Part of a small language model's weights.
Size: 8 layers, width 384, MLP 768 GELU, vocabulary 8192.
Architecture: LayerNorm before each block, learned positions, no biases in attention or MLP, tied embeddings.
Training: a variant of Muon for these matrices, 461M tokens, 3519 steps.
MLP neurons of a small language model. Each row is named by its layer, matrix (up: input weights) and neuron, and shows model dimensions 128-223. Each number is 200 + 40 x the weight over its row's rms, rounded and kept within 0 to 999.
After each neuron's rows, "fires on" lists the tokens most often at its 100 highest values on Wikipedia text that the model never trained on.

L4.up250,229,167,202,202,188,207,247,123,224,165,225,285,248,188,223,119,167,221,243,184,185,178,238,179,133,200,235,240,226,208,170,166,147,243,169,209,161,172,262,185,207,147,249,183,157,232,203,228,223,165,222,198,214,189,218,241,184,155,217,209,287,213,234,311,255,220,228,179,115,156,146,139,249,104,180,231,199,138,203,128,209,232,190,166,198,255,234,174,157,204,252,176,242,163,157,220
fires on: "-", " and", " of", "ly", " than"

L4.up440,132,248,171,126,185,223,248,220,196,191,174,253,199,175,150,164,166,217,189,178,197,241,237,205,228,210,193,175,261,208,162,220,207,206,252,232,194,138,251,158,228,242,224,192,129,196,209,129,268,252,317,228,193,176,199,249,193,230,196,242,215,251,125,168,191,226,262,255,208,178,152,183,207,228,254,213,228,164,171,162,132,229,177,136,171,186,143,172,231,250,222,212,142,241,240,194
fires on: ",", " to", " and", " of", " in"

L4.up349,197,149,241,160,266,248,184,219,212,167,244,279,289,192,177,187,194,160,246,223,170,239,297,186,205,196,221,221,121,153,152,194,199,208,236,159,183,167,220,244,163,184,236,190,249,142,168,223,287,141,137,148,191,218,232,226,248,177,171,237,132,159,182,234,213,180,279,223,185,223,132,219,179,150,157,228,148,160,188,192,202,210,272,162,293,228,223,170,201,195,241,140,221,214,199,259
fires on: "1", "6", "-", "4", "7", "/"

L4.up621,124,215,235,211,201,160,196,180,294,214,190,189,172,295,233,188,146,284,219,114,201,190,185,311,152,218,158,164,168,228,224,203,237,170,221,170,179,202,214,272,217,174,204,195,114,255,116,153,166,257,221,244,180,160,189,119,228,234,208,251,174,205,151,221,180,200,186,272,168,206,180,218,187,222,296,171,180,209,196,171,213,151,248,201,229,167,184,216,198,243,194,226,217,210,108,224
fires on: "g", ":", " •", "ip", " Years"

L4.up164,148,275,203,158,196,243,266,249,263,163,205,153,236,168,116,219,204,212,166,219,225,204,214,236,72,121,189,195,183,263,211,218,243,195,203,206,197,184,279,260,165,223,216,198,210,242,131,193,198,190,212,169,236,188,202,224,191,224,231,174,212,131,166,219,164,198,96,141,159,210,214,161,154,144,161,177,258,226,250,269,192,205,245,178,126,217,150,242,183,269,255,168,199,230,120,194
fires on: " to", "'", " well", ":", "-", " "

L4.up238,147,160,241,98,190,146,214,252,164,226,251,204,257,219,134,134,191,209,200,140,178,171,205,212,274,200,245,231,166,221,193,183,203,205,178,204,222,212,176,231,197,241,195,189,155,275,206,187,207,241,189,161,208,128,194,237,248,177,154,166,187,246,182,164,178,177,186,109,190,245,207,111,174,207,204,124,179,153,199,251,187,233,184,176,239,138,210,179,216,148,165,232,152,135,162,193
fires on: " La", " Mo", " U", " P", " his", " Mon"

L4.up687,255,232,208,184,246,199,132,158,241,173,240,158,179,200,159,212,166,257,193,216,239,72,242,237,163,175,262,276,215,247,167,162,216,149,152,142,228,188,184,195,191,219,155,276,186,138,242,239,267,177,193,201,219,174,248,67,222,196,197,268,147,221,236,157,238,214,218,184,251,158,230,228,178,225,260,171,158,242,175,127,202,146,181,169,244,197,192,229,172,190,235,216,326,176,190,205
fires on: " to", " they", " who", " we", " |", "t"

L4.up667,218,131,275,143,196,182,224,200,220,164,195,216,195,170,183,193,203,187,252,161,200,210,219,246,226,211,171,187,203,215,254,232,211,223,82,225,213,185,182,160,265,236,226,203,208,207,245,213,172,180,278,320,161,109,166,230,237,201,207,136,262,235,207,214,175,226,175,227,263,116,182,202,292,210,165,218,181,159,220,237,250,209,158,216,208,190,159,193,209,164,174,214,214,169,177,209
fires on: " |", " ", ";", "\n", "0"

L4.up732,154,165,235,102,122,240,151,186,228,263,261,177,208,221,225,185,195,228,255,180,203,219,257,256,234,168,217,175,216,232,205,218,170,233,206,212,252,157,201,284,123,221,193,247,133,227,193,242,165,154,171,166,209,231,217,138,158,194,153,229,161,243,208,196,159,211,178,285,262,168,253,297,155,177,168,221,162,226,176,167,130,198,185,150,166,200,157,177,189,203,192,152,142,207,157,172
fires on: "ki", "o", " also", "to", "ko", "ka"

L4.up188,132,183,239,287,123,201,185,167,264,176,161,193,260,186,205,184,175,219,203,189,247,185,215,168,265,201,248,243,240,211,126,183,203,222,166,183,240,201,225,161,159,219,175,168,304,197,197,150,231,216,246,146,197,237,207,124,166,200,187,175,184,227,282,223,220,206,207,147,253,259,198,258,217,168,191,207,200,244,188,174,188,167,234,165,224,235,302,241,243,115,217,120,176,212,226,183
fires on: " to", " her", "s", "ist", " of"

L4.up403,239,141,257,215,125,263,189,203,237,172,196,272,191,222,196,169,194,151,205,250,242,227,231,189,212,239,150,222,300,228,248,170,196,272,182,191,173,111,149,143,223,253,203,233,109,220,236,235,204,167,162,233,148,192,214,194,227,218,193,165,191,305,181,184,232,237,258,192,212,172,225,197,113,224,232,216,178,140,210,183,265,200,242,202,179,146,148,234,186,125,181,223,166,250,287,186
fires on: " an", " "

L4.up375,195,207,154,189,216,168,174,216,217,238,243,222,161,148,267,218,207,219,212,217,182,177,177,112,155,231,230,191,173,199,207,185,164,223,136,173,222,230,145,178,180,188,176,224,246,238,209,247,218,249,225,160,154,217,236,188,201,220,204,150,188,235,211,190,183,190,186,261,184,235,263,158,187,169,225,219,160,225,205,206,215,187,211,141,218,225,243,211,176,225,163,138,138,191,182,211
fires on: " Sa", "d", ";", " taken", "ed"

L4.up665,231,225,256,191,196,174,201,213,190,106,227,264,150,153,192,285,221,158,165,199,177,192,244,153,170,225,227,190,213,127,159,234,203,203,228,193,150,222,156,131,192,162,236,249,202,208,165,183,176,197,172,222,201,173,244,173,82,238,231,279,195,262,210,236,189,212,183,189,182,223,177,130,222,234,169,216,202,301,206,272,240,240,158,166,224,214,299,157,84,235,180,233,150,253,261,241
fires on: "ed", "d", "ing", " ", "e", " |"

L4.up362,205,122,252,208,208,242,272,185,274,189,154,114,224,195,157,240,179,270,183,155,254,149,191,196,249,155,216,196,239,223,273,201,263,204,139,264,200,201,220,214,206,153,172,251,219,229,174,207,182,235,212,139,185,238,147,218,236,159,217,135,199,153,119,259,203,218,222,211,151,174,230,229,197,175,167,229,169,201,204,191,195,180,175,153,238,201,178,261,223,165,204,203,177,182,191,203
fires on: " ", "-", "bo", "V", "2"

L4.up628,159,235,195,188,213,181,182,206,125,187,221,177,206,179,153,237,191,145,148,195,308,249,196,147,245,213,174,204,179,184,160,127,257,213,190,225,156,180,185,143,215,170,130,201,140,193,124,163,236,192,182,188,309,224,244,201,201,147,253,162,163,188,222,201,221,171,194,161,246,170,196,223,228,203,212,231,188,229,217,196,190,158,133,215,212,188,249,229,209,223,229,196,228,239,230,279
fires on: ",", "–", " and", " |"

L4.up125,234,219,174,162,221,230,202,147,239,182,189,226,177,170,203,180,187,182,230,162,119,167,191,86,151,213,179,250,207,216,248,170,192,220,239,175,211,163,207,229,251,252,215,258,220,136,272,217,188,218,177,150,244,177,159,182,271,299,201,176,142,261,195,177,142,305,203,193,136,160,261,177,262,175,217,74,122,153,176,212,165,201,192,235,196,160,258,141,147,250,152,77,265,232,201,221
fires on: "9", "e", "6", "ly", "s", "el"

L4.up7,169,193,230,185,300,126,151,221,219,164,271,194,148,129,223,152,228,109,202,255,182,219,239,245,182,178,204,210,143,123,195,158,257,275,92,217,213,152,227,241,149,241,152,182,237,179,257,223,201,153,179,230,190,184,140,166,169,67,270,227,248,135,238,217,206,226,123,152,165,144,111,160,220,219,169,188,122,207,242,154,200,249,189,231,200,257,187,204,158,125,203,194,229,216,160,181
fires on: " |", "%", " Votes", " GD", " ±%", " Pts"

L4.up292,159,302,196,203,167,237,192,195,189,167,233,167,192,184,149,221,92,226,286,134,180,221,171,203,207,118,265,252,149,183,247,189,221,195,228,219,177,149,208,187,248,167,191,165,220,175,187,329,222,179,221,142,152,141,189,150,145,195,191,171,238,193,148,182,240,200,213,196,202,146,171,238,200,180,185,142,159,229,276,166,179,188,231,213,159,190,246,261,184,161,194,234,213,151,152,242
fires on: "s", "=="

L4.up366,161,213,181,261,199,183,200,233,233,209,213,223,218,185,183,187,147,194,209,225,220,172,186,207,179,155,220,243,142,205,204,234,172,227,178,239,210,221,192,245,284,142,185,183,228,167,213,145,291,206,183,240,211,176,159,186,226,195,206,224,208,179,112,197,307,174,267,242,219,216,186,229,136,206,204,178,225,153,153,192,211,185,159,158,133,225,152,175,192,252,225,264,211,220,87,181
fires on: "s", "ly", " that", " T"

L4.up26,129,198,190,145,196,239,226,181,213,125,229,205,214,167,201,153,193,208,236,291,163,150,190,195,251,186,226,214,180,219,174,182,134,229,219,176,145,205,201,228,196,134,136,166,230,246,181,137,138,197,204,166,158,184,205,138,205,148,247,230,195,264,200,157,186,163,172,213,182,276,156,200,191,226,280,200,213,128,232,183,146,222,123,207,184,116,137,141,249,169,214,278,233,214,226,279
fires on: " when", " because", " that", " since", " until", " which"

L4.up539,234,271,144,173,221,150,187,201,198,265,218,188,185,196,196,93,156,211,190,227,263,158,257,137,219,197,147,231,177,171,193,242,202,233,191,141,212,173,162,256,246,150,201,193,115,169,178,157,223,159,268,214,159,242,105,281,173,189,229,171,235,133,192,171,224,191,260,180,265,249,226,196,204,173,192,248,229,274,195,202,209,190,224,104,202,173,180,184,156,206,184,158,224,248,271,220
fires on: "-", "\n", "a", "e", " de", "th"

L4.up311,220,181,269,202,179,281,131,265,88,181,207,219,229,218,182,219,228,159,180,251,268,258,228,179,266,178,120,201,199,190,144,46,234,212,164,202,181,164,204,156,143,194,223,248,150,297,146,132,197,109,187,139,207,171,143,178,179,212,211,169,203,266,160,185,212,143,202,212,206,191,147,250,140,163,212,210,246,161,160,226,207,201,248,171,162,111,171,249,258,208,172,268,172,195,169,184
fires on: " de", "e", "y", "re", "ather", "ad"

L4.up744,164,263,156,202,183,165,304,174,284,212,240,184,125,205,202,206,207,170,213,170,181,185,186,209,149,169,231,189,184,198,195,285,233,157,191,239,199,146,178,201,235,153,153,227,233,261,279,208,225,199,195,287,184,211,215,186,208,246,287,198,135,254,174,199,307,255,250,189,109,180,208,222,164,143,206,163,175,244,216,227,141,256,224,181,225,218,230,146,184,201,202,142,178,194,256,260
fires on: "'", " and", "s", "er", "c", "ist"

L4.up274,208,106,226,173,161,203,201,175,220,163,205,203,270,268,157,194,130,177,229,204,176,152,204,272,166,240,211,157,183,222,234,188,193,242,198,183,225,176,189,258,266,238,185,139,172,222,205,238,191,144,241,187,265,164,176,233,192,198,213,110,169,231,266,277,207,247,227,171,123,250,152,135,192,177,229,224,186,184,163,217,151,141,237,223,176,214,186,162,288,152,84,212,298,189,176,144
fires on: "-", ".", " pro", " since", " out", " |"

L4.up392,233,212,131,142,224,247,229,190,241,192,156,239,180,226,254,147,192,144,166,123,276,134,261,216,191,168,245,229,132,138,215,170,197,221,167,212,161,218,235,175,220,163,174,212,203,156,148,211,291,182,208,216,231,239,190,228,238,194,139,189,188,136,226,168,225,195,213,209,182,187,109,155,196,207,170,148,190,215,218,124,196,171,252,258,169,232,225,234,208,302,185,274,186,268,171,195
fires on: "'", " to", "-"

L4.up462,194,191,234,190,291,156,213,232,262,126,141,197,139,136,232,190,155,228,209,179,203,168,198,243,194,172,169,167,139,232,229,179,154,217,203,219,214,219,278,201,210,185,188,155,254,272,145,173,187,210,213,251,148,260,135,225,244,194,136,220,90,195,264,154,153,187,271,198,241,169,182,176,156,226,234,260,200,191,162,263,229,217,170,201,225,233,149,236,194,164,177,217,161,241,214,215
fires on: " which", " However"

L4.up333,240,177,255,128,163,192,190,263,143,171,217,194,144,259,167,153,250,201,208,171,134,209,225,195,264,252,181,192,218,120,226,194,141,202,219,157,270,235,172,224,193,180,211,187,228,285,209,204,155,230,166,185,278,221,153,171,198,240,186,280,257,210,252,203,218,258,240,191,170,203,181,114,208,231,152,223,193,168,181,153,116,176,228,169,289,195,236,135,204,117,221,202,185,227,145,211
fires on: "e", "te", "-", "y", "ting"

L4.up263,146,194,130,173,220,175,238,243,88,223,131,245,300,196,267,156,206,242,255,186,147,144,195,209,225,157,262,184,213,183,240,212,156,229,183,276,206,220,182,168,190,244,205,208,206,260,190,204,247,144,244,239,136,232,153,162,217,237,172,192,165,199,199,228,207,211,188,210,254,237,224,207,109,176,228,170,191,240,142,191,193,247,249,225,217,143,167,176,265,191,217,49,184,210,195,206
fires on: "s", "er", " of", ".", "p"

L4.up614,250,107,141,142,196,167,197,165,191,252,179,111,118,211,182,226,172,268,262,179,169,207,267,226,133,131,270,224,169,214,228,236,196,259,146,215,226,223,217,214,203,134,132,275,171,115,310,187,195,284,194,132,163,175,163,260,225,239,153,234,200,116,217,187,187,231,282,220,180,235,126,157,182,136,194,230,211,172,266,181,221,142,262,215,185,205,212,232,203,194,204,230,244,167,283,218
fires on: " A", "ma", " a", " E", " Ya", " Do"

L4.up391,233,194,247,259,252,252,152,202,188,196,188,157,191,319,199,162,162,194,185,171,187,182,249,192,245,219,252,141,175,148,195,229,109,238,236,208,206,160,124,158,188,245,94,162,226,203,270,236,221,189,209,124,174,222,172,188,153,178,228,236,163,140,164,169,185,185,174,140,182,224,221,185,176,224,214,201,118,153,245,205,217,237,274,138,161,238,114,168,137,101,162,183,210,239,175,249
fires on: "o", "e", "y", "i", "ed"

L4.up73,212,248,205,110,150,147,160,211,257,152,208,229,205,165,192,185,158,141,235,216,244,196,259,190,260,188,255,202,165,212,211,200,90,160,144,166,224,189,209,240,254,165,203,208,217,290,197,168,220,156,255,147,206,197,215,184,150,161,232,280,183,159,264,141,188,237,184,192,201,189,210,240,217,213,226,164,204,195,277,181,270,150,163,227,201,238,236,251,104,209,220,195,169,152,186,248
fires on: "\n", " to", " and"

L4.up265,190,188,222,200,161,211,254,195,256,210,133,205,203,180,152,217,228,269,227,246,261,231,231,258,130,166,267,180,133,159,179,243,201,198,115,213,212,224,223,219,212,118,153,159,220,244,274,210,194,148,207,218,254,214,221,134,186,166,200,289,212,179,91,193,226,130,236,205,196,226,145,252,164,165,201,277,200,211,255,176,195,194,231,141,219,153,184,271,238,217,155,172,148,132,172,218
fires on: "\n", "'", " |", "/", "\""

L4.up427,249,167,197,202,139,157,248,134,291,191,165,134,240,251,172,227,175,233,204,148,184,137,292,260,200,209,242,259,267,63,167,127,247,201,181,150,217,239,218,119,170,220,189,249,214,194,178,198,185,137,253,201,180,161,148,186,229,205,255,207,252,221,227,259,180,278,195,184,172,238,198,210,184,270,218,253,156,189,183,197,180,236,184,188,178,214,312,206,177,179,199,192,270,107,214,162
fires on: "s", " figures", " Law"

L4.up310,237,181,188,235,167,237,216,190,141,171,181,228,154,179,150,201,136,215,163,204,186,190,226,177,221,288,224,200,263,193,160,254,142,159,196,203,219,178,212,235,160,194,203,142,195,218,198,226,217,209,233,166,154,213,160,172,218,147,240,256,284,166,186,298,236,183,168,79,177,180,223,244,235,176,259,250,197,137,338,162,215,219,214,169,193,171,217,245,219,132,117,271,172,163,205,250
fires on: "s", "n", " S", " U"

L4.up356,212,232,212,190,260,133,165,169,211,204,225,251,154,247,161,232,302,146,178,272,171,113,156,208,176,218,225,222,234,140,153,180,142,206,215,251,222,173,243,188,180,152,203,269,125,279,178,149,156,142,234,175,225,212,239,234,166,234,115,239,157,214,263,215,191,137,190,218,266,195,234,219,226,200,261,252,143,239,180,214,165,228,157,173,204,165,168,181,185,209,209,274,288,167,180,207
fires on: " It", " it", "'", " that", " which"

L4.up760,186,103,249,208,292,202,271,246,124,266,228,308,171,202,195,202,252,171,237,240,205,242,193,219,235,211,169,256,191,144,158,183,201,142,187,157,260,181,275,223,176,193,278,221,215,204,117,143,219,137,251,176,267,177,208,274,208,166,278,178,199,188,255,180,201,190,223,118,225,163,241,190,180,182,221,192,178,209,193,157,207,150,200,166,224,148,160,185,215,232,252,174,225,204,167,240
fires on: ",", " by", "’", "ven", "-", "–"

L4.up746,197,216,216,200,120,206,194,186,190,218,216,162,160,185,222,237,179,172,248,241,227,165,247,218,248,244,229,138,182,131,185,226,220,210,247,196,208,166,169,281,223,174,201,253,216,212,167,200,198,141,203,224,208,191,120,205,178,201,191,273,184,139,206,186,173,285,163,173,197,272,194,229,181,218,180,222,245,203,272,227,242,170,185,147,222,152,258,182,178,210,239,160,165,165,202,187
fires on: "\n", " pro", " de", "em"

L4.up618,175,199,146,128,261,222,187,209,155,275,196,219,228,150,256,106,150,210,218,263,180,201,185,271,211,240,245,279,198,239,162,183,188,172,206,234,269,233,131,274,173,308,236,175,234,125,123,258,218,180,216,172,233,206,230,134,191,147,194,246,189,280,169,181,248,126,258,226,176,137,147,154,149,227,194,177,226,153,153,175,290,160,224,186,224,195,184,187,220,228,148,238,163,150,129,188
fires on: " an", "-", " life", "–"

L4.up551,234,240,278,239,173,148,165,157,177,162,157,158,188,221,160,215,198,198,178,209,202,156,193,146,225,268,183,139,283,171,201,167,173,224,189,185,184,164,227,221,199,181,179,234,144,112,260,170,205,199,261,166,193,263,220,173,201,173,222,233,230,180,113,220,210,168,244,182,242,159,174,125,144,188,196,210,198,231,270,190,235,170,230,241,272,300,237,161,167,279,254,193,176,289,205,240
fires on: "e", "ing", "de", "le", " Ke", "ble"

L4.up441,188,280,194,209,256,205,131,208,221,201,154,176,150,134,172,150,251,154,196,144,229,217,193,147,159,189,194,158,203,245,196,208,189,187,73,266,179,167,167,244,209,246,223,176,87,258,209,174,221,204,202,230,209,204,231,245,208,216,144,238,154,172,194,248,221,183,221,217,214,229,241,217,205,240,238,164,187,283,174,221,235,204,165,204,225,181,263,203,209,178,242,157,134,230,165,164
fires on: " not", " This", "ud", "pen", "t"

L4.up161,192,220,189,165,193,154,136,211,212,233,257,189,204,170,144,209,228,102,185,204,176,162,234,242,289,227,178,249,179,297,228,217,235,204,147,212,206,222,185,203,226,150,147,271,207,295,141,233,262,211,215,156,208,154,148,140,144,187,151,188,94,189,211,193,200,174,235,220,230,143,221,221,76,158,204,212,185,209,176,205,188,216,221,240,155,149,158,228,225,189,116,262,226,234,227,214
fires on: " it", "ma", " which", " as", " was", "It"

L4.up335,138,192,159,234,182,222,216,189,243,174,202,118,225,224,186,169,165,218,180,248,192,239,239,169,183,217,199,220,184,262,160,196,266,236,229,243,236,146,177,122,181,168,238,309,172,174,206,185,283,174,223,172,237,229,171,165,206,287,215,209,156,208,203,248,285,215,115,173,185,183,182,204,168,231,120,215,208,309,154,146,134,173,131,179,191,155,200,205,212,195,169,197,260,180,231,204
fires on: " Me", " me", " mi", " c", " land", " man"

L4.up491,231,148,249,162,201,177,168,200,179,239,295,221,183,165,219,186,224,163,219,215,159,204,268,216,252,133,192,203,238,198,139,222,222,195,257,168,187,255,180,204,187,256,223,160,231,145,231,179,210,172,200,169,186,240,279,213,249,245,227,162,204,202,302,175,118,162,231,207,222,272,166,158,201,233,244,234,164,231,292,174,128,187,137,271,226,232,261,208,146,174,244,177,204,227,196,160
fires on: "s", "ing", " to", "to", "k", " of"

L4.up683,190,195,205,193,183,124,235,182,200,169,219,122,211,176,213,203,222,76,198,188,231,196,249,165,228,233,199,176,194,227,152,187,193,245,158,220,194,126,220,225,176,235,330,176,226,227,206,232,204,190,237,316,191,160,222,169,183,121,282,245,246,209,173,242,140,217,146,222,213,229,189,209,200,235,186,182,121,197,130,230,200,250,132,194,185,171,193,210,191,252,217,120,146,211,182,159
fires on: "in", " in", "s", "9", "z"

L4.up478,226,185,236,219,220,207,246,152,241,142,136,226,248,152,228,168,201,228,227,235,90,169,219,234,236,223,303,303,229,133,257,231,197,259,207,191,296,202,219,245,117,254,204,182,265,234,202,153,191,133,233,173,246,165,206,235,113,212,218,168,204,201,142,256,254,221,144,223,158,202,173,181,267,245,181,231,197,156,193,160,153,211,189,188,250,187,218,184,160,216,208,180,255,202,170,156
fires on: "s", " of", "'", "y"

L4.up382,264,152,218,230,198,193,241,217,208,157,187,185,216,150,167,220,168,154,256,187,158,162,185,239,182,197,186,248,213,203,210,240,227,169,158,181,164,177,203,251,224,138,160,109,260,221,194,149,159,206,198,241,169,188,187,219,211,188,208,117,154,143,134,204,234,213,219,212,154,203,139,143,243,195,200,192,269,224,218,207,188,224,197,230,159,224,246,199,219,234,202,250,162,146,180,230
fires on: "-", "s", "in", "os", "t", " in"

L4.up63,172,230,235,178,235,155,182,183,240,161,210,224,195,183,246,182,135,168,272,206,196,164,224,188,168,211,168,217,162,216,183,257,186,176,188,137,177,189,218,190,169,162,222,200,151,159,162,170,119,226,265,144,214,256,184,231,274,130,245,193,212,193,236,178,182,213,197,174,231,205,239,185,260,250,188,214,123,241,182,186,292,216,188,244,185,215,229,184,222,159,187,141,226,197,194,239
fires on: "9", "s", "W", ".", " (", "L"

L4.up129,112,227,203,166,224,181,153,211,223,159,246,192,139,193,199,249,250,141,261,207,314,206,206,179,270,173,134,193,201,238,192,158,242,159,162,202,262,133,168,216,208,164,246,243,210,195,209,220,221,169,217,214,144,172,240,195,157,155,288,217,175,221,181,248,207,240,211,184,131,197,213,131,192,148,177,164,207,213,104,149,219,149,140,172,206,220,215,156,205,181,115,246,177,123,239,150
fires on: " de", " an", " De"

L4.up417,199,178,188,162,225,220,193,194,168,201,216,88,184,224,145,133,224,133,199,221,249,132,282,300,185,111,256,193,169,182,170,181,205,154,198,187,223,265,175,211,180,152,144,174,236,88,167,254,204,199,130,244,209,224,164,255,167,186,127,233,239,176,150,172,253,193,196,239,231,225,124,209,190,198,186,141,230,162,203,200,251,183,157,267,159,218,128,179,236,239,201,264,221,253,229,184
fires on: " was", " as", " were", " are", "ly", " later"

L4.up423,295,200,201,134,216,209,215,174,274,113,235,188,236,123,231,178,194,257,216,168,172,221,130,181,211,190,171,180,163,269,271,205,218,151,163,215,256,219,210,221,186,159,205,191,140,157,166,201,213,239,177,220,293,199,175,155,202,215,195,290,196,173,236,138,262,228,294,268,156,228,248,207,147,142,198,202,244,200,186,227,139,154,244,165,272,268,154,177,276,194,169,244,197,217,177,143
fires on: "==", ".", "id", " |"

L4.up450,260,146,154,176,164,206,280,167,190,219,176,267,209,159,240,136,211,225,142,187,191,179,238,187,173,160,212,257,164,154,115,162,139,111,223,270,199,293,209,220,213,201,197,209,170,145,173,208,185,179,211,206,196,122,214,176,214,115,141,195,225,188,126,162,214,221,233,220,145,185,217,202,97,193,177,188,228,179,215,217,249,207,223,147,246,194,183,191,193,200,162,175,156,263,211,142
fires on: "-", " ", " a"

L4.up713,186,222,179,200,181,218,149,239,265,228,193,188,209,218,160,238,208,248,186,219,226,226,142,214,170,167,198,125,214,194,234,142,237,212,270,280,103,150,222,175,229,154,144,179,146,195,169,186,174,179,176,181,202,271,173,205,190,180,165,159,198,250,184,219,194,203,217,86,214,176,170,225,160,192,153,165,176,172,218,139,219,177,208,198,247,216,289,193,198,251,212,250,217,180,129,181
fires on: " to", " as", " According", " including", "'", " addition"

L4.up102,208,195,269,219,186,116,126,191,234,261,187,201,237,176,156,225,264,141,182,212,168,246,196,181,164,192,280,177,251,197,203,170,242,213,147,230,140,157,215,244,187,247,219,85,189,236,166,129,226,245,116,186,240,239,223,151,167,202,144,213,225,236,137,253,181,160,246,235,178,217,188,222,204,284,223,240,170,206,217,189,261,215,202,174,132,211,201,201,166,208,155,249,204,264,194,222
fires on: "y", "w", " By", " that", " Running"

L4.up132,231,247,170,160,218,200,221,194,186,245,203,216,227,265,240,163,234,205,219,188,174,246,191,217,192,204,127,155,193,221,187,137,226,239,216,189,191,244,273,158,174,208,155,176,155,194,211,117,191,225,233,185,176,225,201,226,243,174,181,286,213,246,204,164,254,134,218,232,230,210,78,297,180,243,161,207,256,217,163,191,196,184,155,137,205,225,163,277,235,227,266,194,224,179,208,191
fires on: " re", " to", " Re"

L4.up578,212,173,178,137,185,134,223,263,230,173,198,211,193,228,156,205,211,197,197,255,251,165,153,204,212,130,279,201,187,184,195,237,268,198,144,252,271,270,207,206,102,156,185,243,200,142,190,227,194,188,201,133,253,162,237,178,201,205,274,225,211,209,159,159,171,155,108,171,193,172,181,139,163,203,197,164,163,232,152,122,217,192,244,190,163,201,173,161,206,247,180,198,171,193,169,236
fires on: "ing", " is", "ed", "ly", " it", " to"

L4.up752,109,305,121,224,198,214,220,217,272,258,196,197,229,190,218,198,185,133,216,214,177,210,174,207,217,147,171,205,121,246,221,222,218,299,203,222,188,219,163,211,158,114,203,273,135,219,167,211,226,198,225,182,191,205,211,207,195,226,176,126,252,157,126,166,198,235,189,250,178,206,125,195,146,230,155,180,271,208,207,152,156,231,259,180,131,162,131,225,195,216,225,213,215,170,215,247
fires on: "s", ".", "e", "pos", "li", "ma"

L4.up466,292,221,215,219,193,164,210,205,231,176,199,201,88,178,263,167,217,176,122,268,242,255,113,202,184,184,182,128,252,185,181,187,209,187,205,260,253,179,236,204,227,263,159,165,200,196,199,300,257,158,201,228,125,195,224,182,225,141,188,112,165,203,216,217,130,159,255,188,166,161,195,177,176,244,228,188,210,262,185,136,274,177,179,200,175,211,170,200,219,206,171,248,195,207,212,222
fires on: " |", "v", " ", " Year", " Date"

L4.up93,200,226,206,133,165,130,176,163,177,165,188,221,213,196,164,197,198,211,198,154,193,219,223,219,221,259,230,172,234,154,179,260,229,180,137,262,229,192,166,234,204,153,234,170,169,199,155,144,208,178,230,211,171,143,173,217,226,235,104,257,184,225,190,224,191,177,188,259,243,138,164,220,199,271,224,216,140,99,197,148,246,196,168,239,152,237,179,230,134,229,187,116,192,221,287,207
fires on: " as", " to", ",", " from", " years", " became"

L4.up585,199,219,228,192,271,98,158,150,208,198,85,247,168,166,253,148,175,145,199,219,198,208,210,158,209,213,229,107,136,207,199,262,176,227,140,269,147,200,287,180,225,214,272,204,203,214,215,202,248,123,182,144,87,215,207,185,202,258,188,197,195,134,196,274,264,223,187,224,151,169,212,193,165,244,154,229,183,187,221,214,209,240,165,172,164,154,230,151,261,218,190,186,248,263,245,174
fires on: "s", "es", "ts"